Weights of a small transformer language model.
Architecture: RMSNorm before and after each block, rotary positions, untied embeddings, capped logits.
MLP neurons of a small language model. Each row is named by its layer, matrix (gate and up: input weights; down: output weights) and neuron, and shows model dimensions 16-111. Each number is 200 + 30 x the weight over its row's rms, rounded and kept within 0 to 999. A neuron's up and down rows have the sign that makes its largest values positive.
Before each neuron's rows, "fires in" lists the words (lower case) most often at its 100 highest values on Wikipedia text that the model never trained on; "fires after" lists the tokens most often just before its 100 highest values on Wikipedia text that the model never trained on.

fires in: "this", "that", "one", "part", "09"
fires after: ".", " of", " in", "–"
L5.gate204,187,210,146,235,154,258,172,211,188,221,212,219,261,151,182,198,205,238,155,184,191,193,201,223,235,216,223,199,172,163,200,190,227,255,265,158,258,196,195,218,216,164,234,182,231,201,177,176,254,194,201,216,214,223,212,215,194,191,200,225,186,191,208,212,231,235,180,200,152,122,202,267,204,222,231,155,217,188,179,203,191,230,172,184,203,245,181,209,191,157,199,216,155,184,206,220
L5.up204,210,186,197,184,192,226,213,187,164,174,184,179,214,172,226,183,201,146,227,189,150,194,166,144,230,174,200,179,153,191,199,184,222,191,157,211,160,227,198,203,145,182,148,180,165,153,205,183,192,207,204,234,202,286,161,183,187,232,222,171,196,189,230,180,195,160,181,225,230,238,212,215,171,208,173,172,259,190,208,189,191,258,198,219,201,194,232,179,185,141,188,172,152,153,176,166
L5.down204,202,202,183,145,241,193,205,213,194,155,166,191,156,203,211,228,174,224,194,148,176,145,175,155,143,158,227,178,176,260,231,114,213,173,191,152,189,189,217,188,190,199,194,185,187,195,213,222,200,166,173,238,199,203,219,178,190,192,252,207,210,200,217,174,191,172,201,209,170,150,205,285,250,183,221,230,182,160,198,164,178,189,213,227,223,184,176,289,153,226,175,217,169,255,179,185

fires in: "the", "his", "s", "its", "compilation"
fires after: " of", " Among", "'", " among", " Comp"
L9.gate25,240,239,206,205,129,212,188,174,190,196,268,194,224,161,197,180,166,207,175,238,159,251,152,268,216,159,243,172,196,165,254,179,187,227,151,129,174,171,188,197,179,214,210,199,200,176,160,154,194,214,180,190,229,212,221,207,197,229,126,251,251,229,222,209,143,238,166,220,216,180,200,162,188,185,188,123,232,182,198,208,253,214,216,238,164,246,194,195,120,180,232,242,224,189,291,236
L9.up25,246,220,199,186,154,193,161,220,222,174,203,176,169,207,213,188,227,216,236,260,190,183,245,231,246,268,205,235,220,167,186,183,229,219,216,235,166,217,191,218,145,218,184,223,135,243,251,199,222,166,157,198,234,211,203,215,216,145,190,217,214,214,236,158,188,206,211,241,178,145,187,172,201,224,175,221,166,197,190,212,223,213,213,241,211,245,192,212,227,191,150,143,193,185,250,201
L9.down25,156,213,181,133,210,219,181,157,216,210,184,218,204,197,215,208,238,196,145,141,145,176,228,228,185,271,193,174,209,151,166,209,199,203,261,225,180,240,208,204,182,240,154,222,192,241,231,209,253,175,193,182,201,207,212,260,186,162,177,220,250,191,187,194,185,198,198,229,160,222,185,249,240,174,242,193,195,225,221,199,227,167,217,180,213,193,192,197,197,172,183,153,159,175,137,184

fires in: "000", "million", "300", "400", "500"
fires after: ",", "."
L2.gate325,256,234,217,159,196,214,167,236,194,178,180,162,196,200,191,166,190,226,256,188,258,202,231,165,234,171,210,154,186,241,188,211,198,179,235,206,169,222,207,265,232,192,206,210,229,263,260,182,225,228,229,244,208,213,225,242,193,194,241,218,190,200,183,205,156,131,218,207,175,198,202,226,203,223,160,182,122,188,174,240,204,190,170,216,181,167,207,240,206,251,225,191,186,197,193,190
L2.up325,247,227,196,148,252,196,158,227,188,186,189,196,183,197,199,167,142,254,211,208,259,173,280,243,217,174,209,203,189,206,201,234,210,184,177,173,130,218,229,222,177,209,228,204,208,275,233,164,171,239,195,244,178,227,210,256,189,222,220,250,199,217,267,187,239,168,205,155,234,190,238,203,162,278,220,228,150,186,197,226,284,192,165,153,187,207,177,217,209,225,187,233,215,178,174,218
L2.down325,231,211,168,143,144,174,148,214,209,192,200,206,193,202,144,182,152,220,204,189,211,218,227,196,188,209,165,189,210,166,273,172,181,196,229,153,158,199,223,215,228,210,261,251,212,219,232,192,216,241,178,216,205,203,209,191,222,249,204,217,164,190,241,234,185,194,234,198,218,224,162,228,178,265,174,174,191,256,199,184,197,162,195,153,217,241,178,199,183,166,215,210,229,161,168,216

fires in: "first", "next", "previous", "early", "new"
fires after: " the", " The", "s", " a"
L2.gate272,194,182,189,243,195,209,192,200,157,193,210,229,155,170,239,253,212,272,221,235,271,153,226,215,161,170,183,200,170,158,200,235,164,186,200,198,197,208,229,198,209,195,205,213,165,197,208,174,200,184,147,214,232,194,209,231,238,219,154,211,179,177,217,163,192,193,256,207,152,184,220,201,154,205,220,187,214,204,267,205,197,182,262,228,193,213,210,233,201,180,192,213,116,235,248,178
L2.up272,200,170,213,221,161,202,163,182,162,208,223,245,129,163,221,218,242,149,204,212,223,180,222,275,191,184,241,177,209,151,221,186,180,177,194,190,194,213,226,185,198,209,245,188,194,183,174,220,216,225,141,199,192,224,217,247,230,161,170,193,212,183,234,163,204,190,233,233,173,240,213,205,149,190,224,204,186,205,228,247,192,180,222,221,184,249,219,289,199,192,191,246,172,196,233,173
L2.down272,234,196,211,199,199,206,244,177,172,231,209,202,143,185,189,243,305,189,206,204,233,155,203,258,135,200,230,213,206,186,218,180,181,192,233,211,234,161,238,201,203,230,241,208,190,167,187,138,257,172,124,151,190,213,239,244,214,229,154,213,214,233,237,192,177,183,209,209,143,226,174,171,189,225,221,201,207,206,275,248,238,181,222,215,138,180,205,226,217,189,190,263,121,226,223,221

fires in: "s", "his", "her"
fires after: "'", "."
L5.gate291,185,187,222,228,177,158,191,131,210,215,188,178,251,247,208,169,183,180,227,134,222,160,241,221,182,176,215,177,164,170,207,156,154,174,149,216,204,201,200,174,185,180,225,164,262,173,198,227,171,185,164,225,192,226,183,230,235,189,244,203,160,220,179,150,224,208,220,214,210,205,210,225,180,182,192,219,205,163,202,192,205,246,197,251,223,211,217,167,220,195,182,205,197,222,247,184
L5.up291,179,211,236,152,257,213,211,238,199,197,192,189,184,261,162,203,184,260,216,277,172,159,201,249,198,214,233,210,200,122,231,239,184,172,212,192,194,248,194,174,165,203,207,211,174,228,236,150,217,221,175,208,197,196,155,180,198,192,181,209,151,228,213,150,174,196,201,200,189,145,159,184,207,219,174,224,212,224,163,202,248,197,228,238,213,211,202,189,241,206,237,180,198,205,180,168
L5.down291,194,211,185,154,199,197,224,87,218,289,186,136,213,234,213,217,201,175,207,142,228,213,220,169,233,199,236,171,229,208,199,183,209,136,195,219,189,228,132,155,191,259,216,256,211,195,230,174,175,226,185,212,208,182,212,171,230,233,178,268,225,238,206,228,219,227,232,229,198,140,214,254,210,154,241,214,260,204,220,200,211,214,168,230,229,232,180,190,150,204,230,202,179,238,220,164

fires in: "was", "is", "served", "became"
fires after: " He", " he", ")", "He", " and"
L6.gate502,216,181,131,169,192,221,212,253,202,200,214,144,249,196,188,141,247,249,189,208,201,195,179,214,240,240,187,199,249,225,216,199,246,186,186,165,176,220,211,189,191,228,207,227,188,181,163,219,211,182,265,211,204,205,237,223,201,216,208,184,192,189,160,198,245,204,189,276,129,206,270,243,135,221,208,172,186,148,222,159,190,188,273,209,206,203,191,212,177,157,232,187,272,235,210,187
L6.up502,195,205,279,157,173,209,178,182,206,203,223,185,181,231,212,190,208,229,162,173,199,194,175,207,185,154,240,234,194,204,202,160,168,208,218,196,123,189,209,178,157,237,260,209,202,181,169,242,188,266,165,122,175,240,189,175,189,168,170,174,205,205,200,258,259,222,167,179,169,217,163,163,186,222,188,265,215,218,201,220,225,223,225,225,227,232,179,165,216,192,190,149,191,191,192,209
L6.down502,250,166,180,189,194,199,201,220,176,219,227,173,163,153,177,170,189,256,166,177,197,231,201,229,192,226,181,286,246,166,203,142,216,186,216,240,214,165,233,134,191,210,173,162,220,215,132,212,169,191,235,219,168,234,208,264,163,186,184,169,218,118,194,220,174,161,150,135,157,218,170,202,222,180,189,194,198,175,234,148,162,209,206,212,225,219,201,204,169,194,218,237,184,182,176,209

fires in: "in"
fires after: "."
L9.gate430,243,201,225,233,190,142,202,175,204,242,196,218,157,228,158,173,227,194,199,168,206,224,224,162,206,204,203,221,247,216,149,212,200,246,263,125,242,183,157,178,167,192,183,195,196,216,191,194,186,212,148,210,121,195,224,214,170,191,229,214,131,209,182,210,233,200,240,222,163,202,209,148,218,209,162,187,136,173,196,190,203,202,205,205,283,210,182,200,232,232,206,252,198,211,150,188
L9.up430,163,218,176,220,149,173,177,281,162,198,209,204,208,201,175,199,274,192,191,245,145,200,183,194,188,241,229,215,205,197,190,199,195,223,184,212,176,216,167,187,191,196,153,146,192,218,191,209,214,172,231,174,216,188,203,242,305,143,163,167,232,162,209,160,189,177,183,205,197,214,183,185,237,181,195,204,183,211,218,187,226,204,189,181,162,186,178,197,220,199,232,199,199,211,172,160
L9.down430,237,166,201,201,187,193,195,190,211,179,173,188,207,247,228,161,216,171,158,182,186,159,210,161,209,241,229,195,164,215,215,188,221,195,216,198,229,234,197,171,215,206,233,185,225,218,207,217,182,260,210,182,190,223,199,182,156,200,193,211,135,208,209,149,190,199,211,232,222,177,180,179,190,232,218,178,193,213,219,233,213,229,185,183,279,232,193,186,155,237,227,235,209,195,190,169

fires in: "it", "she", "also"
fires after: ".", ",", " where"
L7.gate293,208,177,188,178,184,205,194,220,201,220,234,202,215,205,154,190,213,268,226,215,208,252,206,231,214,217,172,171,180,173,175,206,209,228,210,218,219,196,132,182,230,192,233,220,199,155,204,214,247,185,213,229,220,239,180,203,219,225,160,204,211,191,208,158,178,177,229,206,186,235,252,168,181,168,239,123,212,185,191,236,235,161,164,198,219,129,195,205,167,144,231,193,184,191,221,239
L7.up293,235,173,229,187,204,164,235,200,187,191,214,153,217,219,140,203,187,213,188,157,156,192,222,200,221,234,257,181,228,201,174,234,219,209,213,233,186,172,196,229,217,198,205,205,178,182,203,166,188,187,156,188,199,240,203,195,174,197,243,193,227,230,220,225,144,142,213,184,196,157,213,219,163,215,192,219,213,197,235,150,200,219,207,259,202,216,240,259,198,221,222,157,221,172,235,202
L7.down293,262,150,225,183,227,201,180,213,176,171,251,163,202,166,203,166,198,164,178,227,238,209,243,208,207,220,142,181,207,253,215,214,187,187,243,197,224,218,228,214,189,212,173,200,240,190,193,175,173,233,172,182,198,198,194,202,220,159,179,233,215,134,204,233,202,226,218,207,191,183,200,131,190,222,154,174,197,235,177,217,155,174,203,177,166,177,248,208,130,185,258,207,222,193,184,194

fires in: "for", "in", "if", "before", "until"
fires after: ".", ",", " that", "\n\n", " they"
L2.gate584,209,219,220,215,200,236,252,190,200,216,209,246,202,165,236,248,206,193,141,201,202,210,141,250,183,207,263,235,171,216,212,204,217,259,202,166,207,218,226,201,129,181,210,168,190,225,190,207,175,209,161,151,194,215,144,218,190,193,220,189,196,180,183,273,173,242,201,222,197,238,199,195,230,175,189,123,221,209,208,160,231,239,184,193,145,231,167,209,210,156,149,182,223,180,158,211
L2.up584,181,190,216,185,214,204,222,187,188,239,226,256,215,222,188,228,229,201,205,245,192,239,164,247,176,216,246,212,178,168,159,193,191,227,176,180,201,188,176,206,184,204,185,164,201,216,199,198,214,202,156,152,201,249,132,265,190,166,207,162,222,204,176,254,179,181,251,169,147,227,219,179,199,180,228,196,172,225,227,181,247,238,220,195,161,217,176,172,219,144,223,179,174,207,143,202
L2.down584,251,133,177,210,209,185,199,182,251,235,183,178,188,192,186,198,166,240,161,229,256,207,194,152,168,175,215,176,176,203,241,232,202,220,230,199,207,223,165,207,213,154,209,130,205,181,220,233,171,200,220,185,155,149,143,223,205,166,199,239,232,178,221,236,218,222,200,183,171,216,188,208,193,245,233,216,224,168,179,188,184,202,214,202,125,194,135,189,252,200,149,210,176,248,170,171

fires in: "s", "composed", "new", "of", "renewed"
fires after: "'", " was"
L2.gate204,218,218,250,217,270,209,230,156,175,162,166,235,181,206,245,233,199,194,233,171,162,202,155,227,226,281,200,263,179,196,230,223,143,213,231,148,161,179,181,192,201,152,206,228,153,213,228,180,219,219,238,163,183,203,208,156,167,233,170,218,169,197,240,266,188,263,264,190,190,208,212,217,204,202,204,178,202,186,153,194,187,219,197,206,236,246,201,230,167,215,217,174,177,208,232,244
L2.up204,231,203,212,169,163,246,228,189,190,231,202,224,202,216,166,167,169,209,219,181,199,238,191,186,192,240,149,190,204,265,169,233,211,182,203,149,249,146,215,263,201,185,218,214,226,231,195,199,142,185,166,166,185,252,209,208,208,233,151,195,194,217,201,216,197,217,198,157,194,202,155,174,198,265,185,180,183,192,178,206,156,203,202,174,212,185,245,179,219,200,214,191,224,213,201,170
L2.down204,241,262,216,177,241,186,261,132,186,166,161,188,138,221,236,204,164,197,172,242,190,184,218,234,199,184,180,173,242,205,250,170,199,186,237,174,175,134,192,130,160,179,223,197,166,179,209,280,229,221,231,173,241,241,198,206,202,212,272,170,117,196,220,219,273,264,207,197,204,155,202,158,198,215,242,216,210,180,237,178,144,207,227,200,217,231,193,175,194,170,228,188,215,193,170,206

fires in: "s", "the", "his", "entire", "their"
fires after: "'", " to", " \""
L2.gate663,203,217,193,225,187,256,187,162,170,174,176,186,171,253,211,187,266,176,241,182,200,228,194,229,236,199,270,215,248,152,223,211,219,209,234,209,198,164,235,208,180,277,212,123,192,198,178,170,137,249,221,202,204,229,204,258,182,164,208,193,238,190,192,159,144,216,193,190,192,215,218,181,209,216,214,237,180,201,185,244,184,197,166,262,188,241,150,172,158,257,197,193,183,256,232,201
L2.up663,219,198,184,158,204,203,241,170,248,181,152,218,200,258,171,192,227,151,226,182,222,226,214,191,139,203,217,182,199,209,204,186,154,208,249,185,229,194,174,164,188,236,215,218,184,240,181,170,199,203,223,208,212,186,188,164,237,204,207,248,192,234,207,211,125,236,232,191,196,172,186,192,221,232,268,203,193,265,211,207,206,221,225,221,187,227,178,192,204,224,160,155,166,165,158,190
L2.down663,207,184,236,152,177,216,221,205,237,128,198,219,208,216,205,229,112,247,227,193,234,232,162,202,181,201,250,141,182,170,240,170,223,157,199,180,206,202,180,200,171,154,207,237,216,196,175,151,177,239,229,198,169,164,160,165,179,173,179,192,144,169,190,203,149,247,183,181,210,250,209,198,178,171,185,209,283,189,219,143,227,202,207,145,196,249,209,176,218,200,180,194,240,174,155,220

fires in: "s"
fires after: "'"
L2.gate293,209,226,189,217,192,257,243,177,161,203,196,196,210,174,196,220,202,267,193,185,189,214,174,232,181,182,221,165,195,185,240,204,205,188,172,228,170,205,198,166,176,177,188,187,194,203,269,151,233,211,164,173,168,271,186,147,173,219,228,220,235,192,195,179,190,221,197,160,177,192,171,193,182,236,239,176,266,225,223,207,215,195,203,237,190,162,204,168,182,191,283,207,200,217,231,232
L2.up293,247,175,179,170,159,214,204,159,198,201,175,150,163,233,195,176,204,206,222,225,226,214,180,174,191,201,212,163,200,186,169,204,221,228,220,167,156,224,158,169,219,168,191,211,266,179,185,202,200,230,159,224,199,230,197,183,185,221,239,170,197,200,205,188,192,214,216,184,224,177,167,165,192,244,201,207,221,237,175,183,184,200,166,210,201,224,205,147,172,203,199,187,147,244,219,227
L2.down293,187,193,197,145,184,180,194,211,222,225,169,167,181,215,174,219,157,252,161,228,240,166,202,202,216,232,232,203,202,145,149,187,216,150,191,186,212,190,201,164,189,222,187,199,156,161,199,186,192,209,209,215,205,264,185,175,252,165,206,218,143,225,233,212,172,255,163,182,198,184,123,165,180,191,202,221,206,169,228,216,210,176,198,228,216,236,226,196,186,174,205,198,179,223,154,232

fires in: "it", "they", "he"
fires after: ".", "\n\n", " rec", " where"
L4.gate120,239,247,146,168,171,210,240,231,185,206,181,197,222,193,211,194,169,239,190,138,202,194,229,142,201,234,215,240,161,201,187,192,206,205,191,261,203,175,219,166,181,206,213,179,212,204,228,206,214,184,169,180,197,200,210,254,189,188,226,195,211,171,184,169,228,200,139,194,208,178,190,213,220,216,230,172,171,214,176,165,233,206,224,225,217,182,213,209,241,222,282,234,260,173,202,224
L4.up120,210,196,210,224,205,214,180,239,177,212,198,230,200,171,197,176,181,200,191,190,190,209,174,210,211,249,199,188,234,209,210,187,204,196,236,154,205,250,209,176,241,167,189,133,196,196,207,193,187,222,178,192,157,194,189,120,222,216,232,187,181,259,160,198,183,199,181,173,169,168,213,230,221,203,155,186,187,192,203,208,216,179,229,220,179,207,231,167,204,235,259,134,237,213,224,191
L4.down120,165,127,194,223,264,233,204,213,132,195,211,178,177,187,207,213,235,172,248,229,197,171,215,220,163,210,208,199,197,201,205,200,199,273,211,150,197,232,226,209,191,242,248,171,213,224,185,223,204,208,225,200,190,259,204,177,221,230,173,206,202,181,220,222,230,139,233,170,255,185,194,159,192,187,249,168,251,191,173,219,172,222,209,180,182,207,184,165,186,146,277,209,186,218,234,261

fires in: "united", "los", "ford", "marsh"
fires after: " the", ",", " |", " in", ";"
L2.gate661,214,234,233,173,233,185,177,203,244,186,222,280,210,222,214,230,200,197,175,231,158,185,154,214,238,231,142,202,194,200,230,160,161,134,163,148,232,169,247,174,180,173,232,204,222,171,182,222,186,186,209,170,186,216,220,207,195,193,241,172,165,180,237,235,218,196,213,216,228,208,131,215,194,189,140,187,220,248,202,194,215,194,190,231,216,183,165,194,173,263,206,209,231,199,156,174
L2.up661,261,237,233,220,243,250,287,184,192,190,180,224,184,203,214,234,245,190,183,157,206,204,218,236,196,198,207,214,181,192,258,202,169,198,276,172,244,214,244,187,248,155,207,177,189,186,198,255,228,213,181,232,182,177,193,160,227,185,176,210,146,185,213,187,200,230,224,211,196,225,144,198,177,209,252,248,213,143,195,245,159,256,199,196,208,235,207,192,169,230,165,167,207,132,239,212
L2.down661,214,231,205,163,212,193,228,189,225,160,215,208,153,210,261,225,227,182,206,199,188,226,221,209,197,199,203,235,102,162,207,221,191,165,246,146,246,208,147,182,189,170,255,188,216,189,198,200,218,206,194,165,238,263,202,166,136,169,149,204,171,201,242,226,217,208,245,151,253,176,201,204,243,155,195,160,171,178,181,155,174,197,212,203,202,195,204,214,167,206,208,203,206,160,285,236

fires in: "0", "3", "1", "400", "2", "000"
fires after: " |", ".", "–", ","
L9.gate684,199,176,204,217,187,239,155,228,192,185,189,231,201,204,217,223,157,234,250,217,235,168,191,220,172,205,201,166,236,207,195,155,228,226,216,210,255,169,158,226,200,179,197,195,197,208,215,154,138,222,222,193,188,212,231,211,159,208,192,188,182,167,212,181,199,189,177,186,273,233,187,254,175,197,200,169,192,240,181,211,249,143,151,219,214,241,164,230,178,208,179,185,203,202,176,211
L9.up684,201,188,207,203,153,187,237,221,205,159,212,205,219,296,260,201,157,230,221,149,131,230,253,190,184,205,221,176,204,202,166,145,217,181,191,150,237,196,190,226,153,200,183,242,186,190,226,171,210,207,264,228,220,230,194,204,237,210,198,198,178,173,202,149,207,261,265,190,193,209,169,186,183,227,278,214,180,191,183,182,237,213,234,141,244,210,186,175,268,176,202,192,237,151,244,197
L9.down684,202,194,182,200,197,226,199,197,174,168,206,205,230,146,159,187,185,178,312,185,227,213,214,161,213,186,172,178,209,236,180,212,120,217,210,193,269,192,218,138,174,221,282,158,201,201,197,187,169,219,228,197,216,187,207,210,232,144,219,211,156,187,189,173,220,209,297,142,198,212,155,192,244,198,243,206,230,209,205,179,203,236,209,175,201,234,258,199,159,241,196,166,172,150,247,232

fires in: "first", "second", "subsequent", "previous"
fires after: " the", " The", " their", " of", "s"
L5.gate677,155,141,169,188,249,204,198,222,164,218,197,210,169,173,194,200,216,141,228,199,250,202,175,171,183,208,221,172,176,237,239,157,203,225,159,224,221,199,212,151,199,188,180,196,197,180,204,231,225,185,148,180,203,199,223,181,209,251,196,228,166,240,186,200,178,191,221,197,119,189,245,202,139,194,212,187,212,261,210,265,232,180,228,210,137,220,206,237,199,156,213,205,201,262,199,199
L5.up677,223,181,189,146,207,176,185,177,191,208,201,190,189,194,238,188,207,219,179,204,164,195,253,253,202,188,226,240,160,227,224,211,193,217,225,224,211,221,210,172,257,258,232,189,231,229,149,200,203,194,223,201,187,208,242,223,242,219,194,207,153,206,206,176,185,248,199,182,158,210,187,185,195,195,233,173,219,183,179,237,185,237,194,218,206,256,250,243,209,199,189,199,168,208,199,199
L5.down677,210,195,195,144,205,256,292,216,197,219,215,177,182,157,142,221,229,219,202,191,198,219,169,200,145,210,163,210,224,236,212,155,200,207,246,200,166,214,189,163,139,208,222,204,184,166,200,200,260,203,197,245,231,238,204,194,206,180,208,197,191,224,232,227,157,225,184,211,161,191,201,195,178,231,224,210,178,271,250,163,151,182,166,257,193,177,212,199,201,145,201,207,174,246,185,257

fires in: "born", "february", "december", "released", "launched", "january"
fires after: " was", " in", " the", ",", " |", " 16"
L4.gate207,194,195,201,168,118,168,217,197,201,207,199,236,241,228,205,219,205,122,190,187,226,211,157,227,256,224,207,201,201,210,209,224,234,162,189,209,253,181,200,208,209,182,169,189,163,209,217,217,209,187,197,154,160,237,256,167,208,206,149,158,199,221,206,185,198,204,155,168,212,202,154,169,236,153,167,205,214,212,273,248,187,260,195,183,189,165,243,175,168,215,216,207,177,186,212,207
L4.up207,202,212,163,225,216,208,197,182,180,189,198,228,213,198,192,215,199,177,223,234,194,207,193,192,193,167,171,205,193,245,223,223,142,163,162,200,187,239,232,167,228,218,189,202,154,234,166,204,219,186,194,225,215,216,230,185,169,207,250,156,213,200,209,210,167,161,171,206,201,227,189,164,212,201,140,261,207,224,198,146,158,231,222,189,226,195,248,210,208,155,177,217,242,217,215,196
L4.down207,197,210,210,238,192,204,215,228,201,189,188,216,192,211,209,184,231,165,197,179,154,213,196,178,223,221,254,208,181,293,266,163,191,189,169,133,158,199,117,174,226,200,222,200,178,160,207,177,221,206,197,192,214,212,242,225,253,207,205,163,179,214,198,207,171,187,191,156,222,217,213,198,241,227,213,154,188,221,203,254,217,170,206,170,240,213,129,183,167,215,213,225,206,184,213,229

fires in: "he", "she", "sheet"
fires after: ".", "\n\n", "|", " \""
L2.gate700,192,198,203,193,219,136,195,257,194,233,186,187,180,200,200,166,221,175,187,186,183,220,173,201,201,213,230,236,175,239,193,212,206,225,232,189,159,192,173,266,189,186,276,159,189,196,220,218,195,185,229,207,168,237,156,263,204,162,238,183,255,195,175,161,191,198,176,166,207,224,213,206,201,195,187,211,237,206,171,197,210,220,205,174,230,176,205,210,178,213,227,192,199,263,205,181
L2.up700,227,163,225,227,255,156,233,246,199,222,271,180,183,155,201,160,176,215,234,175,181,224,210,206,136,170,223,189,206,269,162,145,223,199,211,277,151,167,175,255,188,174,175,202,151,197,236,208,181,214,165,188,170,252,217,243,168,192,221,196,187,139,139,154,209,212,203,204,245,220,227,193,243,215,189,206,207,175,207,192,211,236,177,212,234,212,210,220,177,206,201,207,244,232,209,159
L2.down700,187,145,160,214,228,154,195,253,186,239,221,143,250,156,207,195,140,217,182,230,212,227,170,212,203,194,222,224,213,225,173,211,170,200,220,205,208,181,171,218,184,208,262,208,174,165,176,199,171,207,216,171,197,201,198,222,222,172,187,201,183,208,186,208,212,180,183,248,233,212,201,209,267,246,182,204,218,226,202,211,181,275,184,189,199,196,166,164,194,180,191,158,187,209,195,226

fires in: "this", "s"
fires after: ".", "'", " of", " his", " in"
L6.gate35,255,184,219,221,202,202,188,177,184,248,203,174,230,186,200,180,263,143,238,186,206,195,216,203,203,211,211,214,217,163,260,183,250,179,209,181,240,216,172,198,184,203,243,231,253,201,255,205,186,207,193,247,176,213,207,196,193,250,194,185,205,189,205,220,153,172,174,187,193,140,225,255,177,186,248,228,177,183,177,235,196,211,204,164,156,157,239,191,215,179,215,171,181,251,250,222
L6.up35,199,215,227,199,162,284,213,135,127,200,169,226,222,178,203,249,206,181,168,214,193,171,183,161,275,205,202,180,243,200,230,132,195,173,137,179,190,223,192,206,170,209,120,174,237,171,198,208,188,241,188,193,220,213,205,247,220,226,199,183,221,159,185,183,209,239,193,219,188,182,242,199,178,185,213,210,171,178,179,196,263,229,211,177,221,173,254,175,167,150,169,220,209,225,176,237
L6.down35,223,213,182,195,205,218,189,207,186,197,194,200,207,202,237,188,236,220,249,204,247,190,149,163,196,211,200,183,189,194,179,177,199,154,142,200,157,261,188,146,235,218,228,202,200,198,167,197,227,174,119,271,226,210,147,260,200,167,260,176,238,188,207,239,207,230,173,210,202,192,220,156,225,180,191,262,143,249,221,223,144,213,231,208,184,214,218,253,176,215,156,218,161,158,218,182

fires in: "second", "next", "third", "first", "final", "fourth"
fires after: " the", " a", " The", "s", " his"
L4.gate596,194,226,206,220,241,214,209,194,206,202,209,184,190,220,251,224,175,153,252,231,144,177,219,191,207,226,208,183,157,207,199,168,197,178,229,200,224,245,221,157,236,194,198,256,224,176,190,229,229,219,183,213,226,196,210,245,216,210,184,257,207,154,191,153,210,226,155,157,196,204,193,200,212,213,203,176,176,225,205,206,278,193,213,206,202,207,196,176,210,248,176,205,180,204,159,172
L4.up596,220,182,221,184,206,167,209,177,203,189,131,237,198,192,228,173,239,255,207,191,162,149,226,226,219,174,234,179,178,232,195,156,211,220,211,188,243,221,237,216,218,213,229,226,196,229,222,180,154,242,151,228,220,240,199,240,242,246,209,216,245,169,200,202,197,225,224,175,179,252,219,245,183,239,166,252,179,174,212,202,249,194,254,233,151,203,193,191,222,224,197,150,150,202,227,184
L4.down596,218,161,195,190,257,200,230,194,215,171,208,232,145,200,225,190,198,225,187,193,213,213,214,260,184,187,203,207,175,219,171,177,228,212,222,231,201,198,185,139,136,211,214,141,227,203,206,211,181,205,166,188,176,236,222,229,236,169,187,155,231,167,201,165,197,225,207,172,185,194,180,182,173,212,216,228,207,181,234,245,211,216,149,179,217,160,201,174,238,233,168,192,206,157,229,248

fires in: "1", "2", "4", "3", "30"
fires after: " |", "|"
L6.gate90,186,198,212,217,191,255,202,166,224,184,228,189,233,185,271,217,202,223,164,184,196,182,190,200,191,217,187,186,205,177,172,231,197,171,129,185,274,200,191,238,189,200,232,218,184,167,245,205,193,264,260,207,196,206,221,189,166,221,226,185,147,138,166,189,185,212,194,110,219,169,248,222,164,195,189,185,240,189,220,195,229,212,178,176,220,176,211,136,257,212,231,162,221,248,247,188
L6.up90,212,221,192,162,185,221,202,217,160,162,194,223,210,178,220,224,205,202,194,210,213,158,179,232,204,207,189,227,171,147,115,211,184,226,171,168,259,156,208,197,200,262,188,159,175,157,207,194,229,214,236,294,183,216,162,205,197,195,216,206,179,183,220,196,210,229,243,174,176,197,199,207,155,179,209,218,188,204,181,238,192,230,177,231,180,191,123,189,310,201,195,135,204,229,215,224
L6.down90,209,167,177,148,202,214,232,188,207,258,135,200,214,175,241,195,213,223,231,216,249,179,155,186,220,203,221,190,178,185,204,113,205,231,210,224,199,224,203,167,190,239,225,215,239,218,224,178,214,219,165,202,193,173,210,192,239,197,186,211,211,239,202,230,149,246,262,211,186,164,153,228,231,210,210,235,218,208,186,181,184,180,254,155,142,220,183,211,211,212,184,222,237,155,196,203